config.yaml
n_kv_head: 4
head_dim: 64
d_mlp: 1344
vocab_size: 8192
rope_base: 100000.0
qk_norm: false
init: "trunc"
init_std_o: 0.00334
init_std_down: 0.00334
lr_head: 0.00918
decay_shape: "linear"
seq_len: 1024
train_tokens: 900600000
steps: 3436
MLP neurons of a small language model. Each row is named by its layer, matrix (gate and up: input weights) and neuron, and shows model dimensions 16-111. Each number is 128 + 32 x the weight over its row's rms, rounded and kept within 0 to 255. Numbers have three digits each. A neuron's up and down rows have the sign that makes its largest values positive.
A block is one neuron, or neurons of one layer that tend to fire together. After each block is what it responds to, as a language model described it from the Wikipedia text at the highest values.

L3.gate559:103106118140153026041045096135115133123086088086091180135145118160112145152122082167101092136174074126120113118206152084108133122146111124101173216106137108115125150141197114113102124176163100148131164112114126144139093132130176172183076072167139111163122122129107139173116117114141122105
L3.up559:099173192135182147128084135125152178136106100110136122118137160165171112153113117164122156138131077135128136175102176165118130144188156084061144140145102146131139152116120135134175107155132178083109135116148102169166140175096153109030158099144144191139133095134101108096122115142096110078
L3.gate614:117120192041143119159126109120098127144085108131173071125137081146095124121127044054107094076182134169081095097172115159087145091198137123172045079137082134178138132119117118091071095138134118172127110124046110125153122140129170091118182099123136124157104130127130151146131143114097083081
L3.up614:152173122171149139160086072160097174087146137151133193112154143139127210114135180163122177145036114091099170108097156136131153130155111112161124171147151112144145165152140087204106151121074091095139183163169177096145143077186145128151093182121150142124153122130082107118130143162121159107
L3.gate677:119164156125126106126077172118136174103182119163146096123157121148113148125138103097145119124155095147192160118172117116117066125100153092125150124077146094068141120151147091098065106211150141111155138134114148135097137127115166123104169114144182136165089143165077106125130099101180070123
L3.up677:097164115155100056085103052099100112132078101161137135144157129134080114099177152123073126164141144098070165135163098123118086088144100067163161157106108111085100141192099128157117163186129177131090105158127104132221105134158166173118156178142120155106168096135092113135073132089133071126
L3.gate1287:101179088120114098171125121141116100164059084132059105134094178124119118211134130117093124135130133130117120184128104127117147157173126129162084123151125096144123157127141101099107120125128083109124104043180115136108128133153115100082134143097154109033098170103138190099134130201177120139
L3.up1287:110101126132118124099150133165107173093075060105081140204093129057086139143102180143117122111102176126158202135141206078157180117137093200148111132112230128129119110126131102119082130179118093149070108106151133120100166104119056091135165130126137089121163161088170088161179111138137138109
Word pieces predicting continuations

L2.gate63:147175146096105176115115133151126089164111158126138179158069058110093140085129124170110112114159149142136094077087142094090136144127067134183135154084143082134139189179141154131154082106089123146110150146149197112111128104120167127101090072131163064099179135159145124178122181123117097145
L2.up63:123105123144146128074113130065136140099117171127087130135167108197111079111073125121106084145154052117168127203094144158091116198134092099108119110057094078124117102158139096114117140184087116171201176147092183134089130123139187141117153172112154138127130123171044149166232178106128143128
L2.gate405:158133118103127142161158130169203168139096190176141208083138091119096109195153146136121143104190088100074159021153113135154097161207141099145082070128173130133058090079106068127122148189165177124116123133133086126121121167183149129170129110133127182145161142143128152124117179193131169085
L2.up405:101076171063128094104144115132149182167065131168138176131107142081133065089075140153170126095132188158155163071198125152130124114169122099122099108124127094072083098107136180092176141141073149183203122106144059174164145152128138142142167105060132128104096099152134168156107089121073105137
L2.gate563:092146078070093111112137116123131130159145113119118147161161116083116086186138140136116082097184168106096159149158162151138071175146161171108160147184144098120142107141118183156116139120149176149077103075090151166120123153133066165123125151081120102100116065059217158104105143167125096118
L2.up563:098152136154090131089088179091135137044125160101089129153123098131128166177146167103195131130111118117133132085137173126153137125075127144086082126173126054125135160099128122146080133142070057126124199130126096145161102112099101150094130147166119160103110172109134117116173145131098107141
L2.gate707:127074142149108068149143193118180153064141121124088162171124096164136153098086110126136143117112153073084121150093104154126129123125158143120109158165127124089154120142111098118090144154166110138067078146134158150111138091142150123138063078126138153096071083132132115084131138138113137126
L2.up707:113154150139133094160175067115097067127131103151145135107163073157128131133170088098187115129146165136115158093183143198099166075066084197100117127116077104149078113106135105108046150088078138140109105160122166122187074071118147150138103061127146117169115109152101081162110086114099138106
L2.gate768:106152168073075112084092034128123068109107121153187121126135160068130127131140109193099171091125150124120087091140118132100083205132136135130100064161170103167075110175128118104163118097126157085143102110164146105113139111112106114171071133176071114109130172129100032131134121055152151115
L2.up768:092102152058158154093126105081109138156093149188098133192125153132152153116155102139123155114141161079146152165097123133127138117179139126175084144145149190191141133104112148122110114112070143127109099081128126077114145137092093079182098128187089111179096140143109084161129097134129075129
L2.gate824:109081138182085115168161218160086182121108102126132100188136071073130111103109129228123118122155132103161107059158067114204167225137181146136125114153090149182114150190086119096146144123120179140116145131109136137124091161151109135158112109109150077127149146133124206111113132129134137045
L2.up824:110164146104144157171111142044112083121139077128092162199187162131148102154139165112123139157093151132104148151109084136140110178138126134150120118116080072148091130173125125100134112151138125195107141156134110155061127147181094139111173164146091119118116128076085094154147148129105112092
L2.gate951:129125154060110084124110087115133105159088127146133177113170151089080167149079185099126102192156133122090184143085133174139139205167114185167132174070157146149132081162143163158158113116138091165058091049104142169133208187175106121114081104147153151160174182118137124130138055120103149089
L2.up951:124090110105138194114162167129101117138106196123155141093102131126116167127096125089161084117124143114130126094154085090139184152151159144152123193129147091121137181080143148101132137133116150181132106155114062097157140082101113142127122188109118166066062097147100144105094132103137165048
L2.gate1210:112173151134128148158160096144167119160139101142164123142159123181105171126145136173151140093092088204121185189156163146097119157115149147174105086139162124115127134113169171107119109169113121173183171184137157084124123133101166083107071214139157135103150116125180156088119152154107213108
L2.up1210:123123143137119125098088076123106104188079136085145096076153173124120149160074147121115109094084127169153071126130129149127111147151130128082110124152112186117113148129142106143126123197081158145163115178115085142048190166089124144067133160174075148093105137103061076099137145118116167085
Mid-word consonant clusters

L3.gate587:134146112138167171175140125128129137113064185191182146202126166108066124101080084050156141160143082158141158138147115156181112087185099079139121092137109090154158085155047182122123147086126171120059139127131154146089070160146112174127097129156108115092128122139173137138157156115123139163
L3.up587:151176122130182098072114136116115095129131109142166175045136103123144157133124124093118095130077159105102091157140187167128150082140125118166180148092172171088123114112168085168182100111102144097096142143148153142156191136105138183092131094076142141137180211089124088161124157185182113082
L3.gate647:180139156144147056056138175132111146126160101169139130119133120084118150159146134035164077117110095097075158097138126141109158102082135120110141076137106120176103125129172090113117164118113114071101159101098071132152137167136126163129168091150186111111096121074087140133096054104120081086
L3.up647:111095117171140148094127132129102083115182134138146127100158082128180097151081154092069090134107136142174159080141119073143168178153131063156104121051186114109115149143094173127158052088156179126074168133156077160101151144181085112063136080113161118141112107113124064122103147105088122137
L3.gate768:096129091129088116060152187061098122156127151120190147115125108171145140143138122125095102161123162092132123119117140159095064166162125067117098113078162113160122138181131117134193120137117101114190148111157147116114162161112126133133160121098150142098192133114107132129063110113153141119
L3.up768:142144128212066129113117165076128058097128138119145162120141184094112161129136145149154173128117137107097095125079096107149139079116169148150109116118160101136141151124122100127140100179132132082065206106100107116141106112171142097129200116137107176196115145177101141142179145141133091124
L3.gate1078:125204105112165125111091114135150114077160157091144093151155051104169112105195166064178122153188098044047131098183137121109120116105104132167122129131044144161095119104112125125142126111153154103111126179104153160133123166116129126130073167178137095087115120083122069180088130105149106104
L3.up1078:142140181143090139119131091128143149128111157140099179136140085139194096200152096115164104095137135135110061077119106118096143132100078118132122086171131110153150125144128122099151116119116129145088134125187127162126119117114166171062117115149093110137155168113086138114127084115169107105
Section-heading word starts

L3.gate100:141146090135114090163114091062069150135131182105110117131081050147110118183153150128130179125097101114105107119147146135108116197143065135134096129143126185123123135113121118141131153139107101123167131154130127137110184099132098159121099182163153125105116159080123112137161104137176127144
L3.up100:167145167138133123131175163131127117138097061190124129138097090094118112084088114174134134092166060077103110133088106120114145205138198095157136121118113155126152136154131140131167081105167145113130071140094158127120114185146098089154129133153091168100237098113126102150165117076096138102
L3.gate457:142145163061117114098105174106125141120133168158126123061120068118143123110150177128098110104127130132104132136145163163133109144150142140119152114192115137144120087124158184166137099058154122124131069161096162136111092153127076112099110117114122121127138083087060116169168126200180171095
L3.up457:110158117145120165073148138106099109081083148117047084140114179092125149121206066137160113114076155110116139128181129101149154144148122185149094174112148220121114129096103120100098129089156118136122150125108124104144075047044133067151067096133111113180190134122116079109134163130137115149
L3.gate1151:112201159164143122175151112172091161076097089136150127172093168079172117152069148086110053077113108106109135145140170061132172102111154129099086121122073152158112128143137114093111191165142147169126125132123122208108099170132125091061177107169183141143154066137174126112190101150104159107
L3.up1151:142161126120154114151130174175156093135092113162182162165129141064102114182134158139141127165137154163059185095120099111132159125096120194143108077139117140145087140128136165145202121117187167139163121108098165149087175120116111138070159111116120170170133138114145206184148095105143134104
L3.gate1254:117162087104071123120107111125140102093147108096098159128091148089088178166143086129159072120153123139119103065163124161125090054138146122109080061150118093176166127111123121154156132110117147172150088134134102172127145111137120113115071161173125088119180108120065078205154083157105084115
L3.up1254:066154066073099099143168182070141156141115140142128103138134151115113124142102147169119126135141107142138134087171145151120131109132131084113111112109109139129066165073130195123122099126107097129057180137162150083170168107136088112149125101181087158119081160108169117121143141136222078169
Mid-word "st" pieces

L12.gate382:120100078129110107130118197169151161145123098113129064108102108180116115127117174129095101169128106105171161118134132129113123156124118148105109152143107099101117104134093154040141131053095157120151165135125177130099092136100157181150120061145121134127093135154162148122143139138114115078
L12.up382:175168125135061153070129154155166129125114097165158097146137133127111183158217148175133153132058058126043143136121167095114123121116176134154153152091157113107134096109138121168158072106103115182133140094164111088148157149159117170188095133160102179141156139138123135145129145126171039138
L12.gate445:159193113155118150188174129179146101087140066100105139155174066153140142109106100193134083075107139092146144126149128177151121155168139174134190139128095125184098114120114112115136168173099118161172139167096164142139095141159180127143180129050113132116087090085134202108102114066117087134
L12.up445:124104114148150124150108185115131128142100100161111085116145074109128155108162144101124147172121115112127174134111059140142041181133165148162153135180122099124115170165164104149137140133123123118119151148150129168167145165094145136176112182083162174161093127127142168119098106104098114098
Mid-word name and prefix pieces

L2.gate162:130143136102107091159150139125078124124129109096175127111108105128073081153168142166106146159104163169083165124115163136107099095151132157175116127122108163192095103164105154128092124108139170069102130086182091161094129107090167158162135139191202152122095171132166127198108162096196181079
L2.up162:143102105114124150086172136076150163117135145207099074178126083138084120104146148179099101132087094109093167113109121123112093122109122091104115162109124129087185122164102146104142179108103205169165135084144141157120117196151144146157174123119129092120151093096103090118130116150079173143
L2.gate190:122126163134082089163135170116065144077151113120146142074111166101127092167130132129093110142158146169134131181151129190106131109126167106136108072094133162107134091157145125109127120136162139167119207136167057175144154145137147082131139166141114110077103115183101072185093107152104131148
L2.up190:147150114154105116094162076171091074118207144145148161079119125129158135116118092145147118143222095170115177168130152125096118073126127096068168127132142124165142095135105093147136123154163133105129117117100147126094105098100144153159107087159171148107115106170130037085103063191117107175
L2.gate220:168156150081086155106079132055146152105150071124145175146078169124121068087170134112126137169128115155171093111091083132146071167154091098063187152111126137128145097111149102172117132122156131136105091171071105136156063144125136101162114130136155123135073135072161145129136110124166125110
L2.up220:087149131115155124161095134141137156189099136104133130099117159073146139092112132117118123172117091107068177109161144117131140158128155102114146099123196113153132083166083112064141179137198115096142090157101151104136154130140133173118071114111098123151145122111094075139145170142143119141
L2.gate228:091154100085111101120086156125047156050105134112137167091085127153104112143163073145037136197196097113120128104084145132089110147138195131151069083120138114098136087106134064147086146135143134097174151054096102105124163126151159145120135101147158111149089087122176106102123106157125143117
L2.up228:067129114111147191087108114115145131109052137138101092150101101096108098166124140132117094108095101127138192098115159121087116087130082184162123102125143103135104199161126154144128140119116077139123186065155102156107119158149148133151119051168125146120149106166154121156088081074170106079
L2.gate390:130143154086165167175054114131074142174128093180142116093161141090165131170114121131101104106106106126222146143155166195147122131131148154150101151145151155119099076117132114098121139122144096143179088157151179156144141160161101110130171098161086107081112151159125141129138121112092126132
L2.up390:171081127151119147130132148123098068125151118122131104099178131124132185181103115098129158120129146132148139123160150120133121111136164129103125160122152045140127117088096138122101134105155061131115154153140162151151170135120133138143177117151121198130110167140135156137115108140098148144
L2.gate831:143176091181083136165158149084105110183090121145136149097130145113163113129111105128119211105164058144124085114143184144136134067186163084168130117085111115134076115133109223151109109116178129144161155154086125176091154144139057141131067105096178109131131140128097122134116130127128035104
L2.up831:169109099122153114145156163131100155100148086120089090107178133108126143171170061136161182173083118086105098112137126108157146039127118132147095092204133095157171095228103178145085143081116164116111093155090086181148090149108123173184108135078175124094100178108089106144112137205088143107
L2.gate898:146174135188163125117159173139199126076179169155105108089153074125121136122092185098100121166072140138059163062153160131121170202093104137107152154089113142113102117125098118138165112127053135140143084126112139156162139145076138142170093171151163152101098197101115123096131113110055094155
L2.up898:130115089144115107134120188138127100102162121125154105165089121119084087120111159164153165158138133139132160124120177140132169167158166096123094120126150111091174116122168137118109101093136114115192125151150150197090162140115120167139114147145110111123122160163078088175119156160153171155
L2.gate1013:125133109147108169130159207125075159168144183125148085130122141100128183118100142112101110151086081073135169074141232106113090125048131083097114128114153215117129129130110132109096119082144127172176111139127095157120140171167083119173140098110163124076207141135161113159120104075128156061
L2.up1013:155132106134190097168107161217116151097106133120072098094130121122187170099111137182161100074096087095095087113164126131115144146122091144110113145155145166173138118134125132151128139114118158159110096143168163153116126136065178144202095066142144124144071152183138118173129076119072040161
Word-initial prefix fragments

L12.gate264:127153110151124133180068098099174125093145086121152185186167086136137143151186116112115144136091077116186064100148199180140108147102133167125141133106149137073091169148169115083154145108047183126093109154107082130139137111127151115176149126161153081140155180093099123150081163105113109182
L12.up264:139159171153105150153158166164112150109161195139115140126137147143154057138149160076126160081110150083090136170049151077149142168108158168100054091134165097174201180161093148070059171112122127101044139159110130127087113116102112115131142164147174114096114135154098117136152134101196120116
L12.gate1308:134114166130178074181103137112113080097183109106163100157173221130157103135087107140131145082163121115101092087143094133113131151131168189149132136077080099107109170145113145089086151105083115120081162176100082096093082121075138139115152056160124110200099085140075129127146069125092154164
L12.up1308:121110110138154135112161136183148131150162147125092091138105155137145119091159141134127101102118163132085141102160127155074146132182112164119134124167115153172150168218211152110180115126144143150118130171147113157136105120098131124169129159108101083146082144106150134158084118078193153082
Word-initial capital letters

L2.gate23:131165153036158140148136045156081138128155119136093070129181149135136121088130158112114089155115152088097180091114108153129085096103089116168148153095160130151085165109160116116166155136127064110147095107166127119114175142129164109137114159167121123090153091047165094120114153131146166116
L2.up23:187140179119111183132180124132117140125140099103093151151156080142137153108134181082194182135153072181127148146128132091083070099158102092187097105113099106161117158163172105119186115151179088153117136152117117180097079168137119148127099124191136123108141176142099088114140148052108149115
L2.gate47:145148170105097102155145144133109116135072168169143147155140120106182135179161096128162150126084085114101070159158142165134096138100101127159036117193080134161074124125142138135139075135082128133123148097116152139187159178135101104128170125147124148161132075115139090098146183176130102127
L2.up47:160117117126105106135137131105184171091139136142187134113109103134118042144207091150170171109192093104106178086184147088120100176134159099151152148116151141170177097091105111146210171107136170101104143102066076094152148086168084134148164111107131181102090107136108125154097143122118126128
L2.gate250:086158144120126116160080131114135139132156141091136118123125113098119084120118157103141134131145104096123160118159118082105092135185136116136182146095193112133087113105174125179107126082186142140093162086179044131175162151172093150080174066093131094128122132058170062169052150080079138111
L2.up250:143133113089108117184134169095115112118106126131107176126124103138141121086140133146142071186155121115106126106136062161085118091145148135140054178115127041147043164155118120148181151160141159118096085138165099140154132121089127118106097131193111111094137162118102177206045156136111176132
L2.gate252:125175106156111114101060179113144136137144128159146153095150069100175133129150118054114134141131117136106199113157094184157131172157177119157109113092145127189131129153186106116103102092111134113206150125165177154166108144132166104132160147116110064131118105054111174119137119072128151198
L2.up252:095168082100125123096080166163129141094159151180135148075163154142125123138108075105119204083153136076106143118163111166057148117136145120136142120100093060172073143116137119107159179131098106126091194098106174135110104063091158096109115115134107195111040113201108103098142159144120138148
L2.gate590:132123097135124090118110152156159165174108103107111132129135110158101157153168096071127134160142110105101137082105093158162110161128131146181108032104128147163121151133161165122131114149153150154138081192149137189053114065115158144155056140154193156078126188123129169089138153131106173127
L2.up590:138105143154133097163127144140193089089058118200120157126104153130128110102111167123163074117117172068094116074107094116096132110157154098113112132096165162159114075140167198158107128139112116131145135162168107139137093102115133121120110134136100044095130110106155142055129104067105105174
L2.gate604:173106213137090114097159164170079123130104112102134088120187097132128139147184175054132118084137067041123111132164172112104093083144206190149151096122100081155127110139128098178083150168129067110133126155141107155130147164101154179172142142078136099182118186199109111148108148061108086073
L2.up604:155125168147150097173115159105124181133110132181145119086185111199096197083100157153158102095077062110098192109150147095142134127139152132156125100136189125144121157145114141170138140138124178097099089104157175160144098110103110073127101115189129087109119087173121166117128055156149153124
L2.gate875:092176134162147128143122092170138098135072142093143123118079155152095152095112127098115104129137085147076153088184142150097081132146104159133105145103126118091113097110172156126099118168167133170103121137144071182131185089139094127132119155062125098208101113147110115111134154193139135116
L2.up875:120117074118098141149108122166148127145177089099104129160155191192124094149154129134112094087198120070080073068116121078106166122128094094163130140127066049151122071179096116101106146114129146147098141186117125163065164173116146099143131122142146072103097135111124115126169124088116133159
L2.gate1198:048170102150093112151144209149066121149153135123157146107143082115141061148197095129109144123152109107146169118133109097079152129095136104129086182186081109111132148070174106118180068184143144160175112096149142120106103149179112092125077132132167102123116127107120132101196135120116100149
L2.up1198:110083109195096164165092201155083146066158145153152100097116096111076140161143160099136094066141141092104125101145178108162170158090148114078084141076131079159103160155079152181164133130167095129176134131182084118131134114127093168118130106104155131058154118085086105142123114105173112159
Word-initial split fragments

L12.gate901:097087155117137088109135105155083074144145081084096195116127067185065054186076142113139135110132136140148114135136135146165111099154169112116162110164128072162098157101076124132074152053103100127134131135149104119146212167115131121165147125182132117165126102144118136116170110123127099108
L12.up901:060118095090124104163172154152126097133179191214141077093115185157117162122070074121143117140148104071125122123081101148080175130148106123138090134127115083154138097152118119199148112121178150137104041062088131110175131114108191090133148088046165157101063124141170148128159169116120157134
L12.gate1067:108103131132181114154162158092153179156138145114138159125058134144128153145088104132177090085100121122154161141109062141178117195160123086095094134080127153087135170191087094101077146091119063113122167112129087138126160125146168120137150122135195151137124121152137135116123132163126135114
L12.up1067:142102118095071102152165070148118134158146147095088170084134053083115130100129090082159110122118132069158150127077129155186152101172092089156115192115154105149116107090108158179129167123148091127104148215133138108086142113175208115152121141081110106164125158103136145113102116141141129101
Words expecting a preposition

L2.gate101:116075137163151116111111156082145067110135101093175140103086079132185115163082111134113102142119137118102094058124133103170097120112122070127152146105164101153215138129113172119092169125217135160116176085111090190091106106150156124121083117105155112111127114111192131082130134101140141149
L2.up101:097127133102091158088131140105143100114111131121160143133158120153142142144143189112143135141117134109111146120152097083082115088099124161121111111119101184137140113117129137137168152112095133078133091133116091118158202142029103106122100092087160115052159122075121164091091146134142071088
L2.gate274:116216137112143093122102105114143177171102114125073097159120175101068137094154076140148123093147068077115114139093118094088101130145130088148172096160135182088101131132080135150150106124080166158122101102044123088185113180162112164092109174195130191113116130127156090130142112146100122110
L2.up274:131126135163130077127182091137134098079141118132114112164099085162101173166125163131167165153142126214163139193121088092122137150123105126131215138095077100181175137100118149126188143091099116146194112096130155094153109158177190105142163135127160175168054084155129069148157125136133076179
L2.gate287:062118082130117099108139160097120097105132125152164106145090161101136135099176151096138111151142082098051125097142100154162185154091115081119144121125111108138108089175112126086146057166166116063191157131136174139156139194148135183174160096181143113136062092140129149171100112074101098101
L2.up287:134154172119102154135112185093098090094121112136163121152082152165133096192158088172124187146157137114104118097124142166144065089168144091172149113179170116113151129127050181124154060143150187130176155131072154118154112172157104145140083139129165077129168101163112094119151244132135136121
L2.gate366:151134140093090125138145101129159133197176151107180115127155096142134124156106107147108099148125112111090184121161135105131133134174172096166226140077072111179064138136165107137180127130134135165105174147142178175145142129165163108112124076075140109101136078085111100142124086105116134133
L2.up366:065098102096158135129181123109180124151124111093130187146108154181168138190182076141099147221144094150057140102172080184081185106157170116125055099117134103183111121164119133094148149114103129072151146091115135170111152116082123104128104133166107076145157115079125122131133094096111163143
L2.gate444:140129125096195065130064098114130080182132145094133098125166096131121086106068097123162171113164090120160115074119098103110092130111145140142130145065184108155150128137112137071137149157083182174115126060116135118081081140128141160084140101191123162160152168156112082126088146090095095119
L2.up444:151167162136107126114077096087140157169125097149138125141143124104119149115144159172125131161187165099190182158228171125102126113096129099127167082114140177151143135198079129143139133163122178082080154110121092085161085096128116127109101154118090100149141148154075126093081108103093105076
L2.gate758:103157142125127122089131128104124145122057136117138122100112075152120086133141086086068125124118143132107100123141127098084092142084071088128149106150110119123142097164074072098163104103147074149120082105103133132098146115122083109148153159171159105181130159078134089158126140125116161112
L2.up758:129105103144123060121114115119154104128144120146181079139048120113102173132122216079125147126148122115085112113112150110158159159104148160107111182134092125143137157183144113083095169097145186142101175123153083142126118120079152119079100104125116126114144121145132190079134161104107195151
L2.gate835:103126150091169021087081152150132093175128170138136084109082100119173094101158104089095192088187129160115099151098072105164121102162094169166095131118112176166139105142150170103135156131089157081143178100143102142126158135095096135093158146139147138145120161089148149143078158092114140198
L2.up835:136121171168126144084119131106106091083197143089122130138122127136150079110140105115123180149167137102095106103112182153133110124233083099113163133134106119149087080181102076127073099149128179105158118129062172180112134111108084088111138126133155112166088125096152157135138066094112153154
L2.gate986:141138139127173100125114152139102097128144124079146118065131186133183162104081095147103173137060101074135114106147151150109132137159138123113096081092101090160104163114175151167096128154137116142102075113073083119190143040163163144161126150146088160135133130134153116150111117116141119093
L2.up986:136153174176129130126106124092139175086141089125086155125126164083113164132104086133095168169119112113157165074145127095125134134150108137102110173094092160161119088072129129194107107139098140177130129156125097110148094153194151100154155141154128158130076152094151071122128105144101143112
Vague quantifier "some"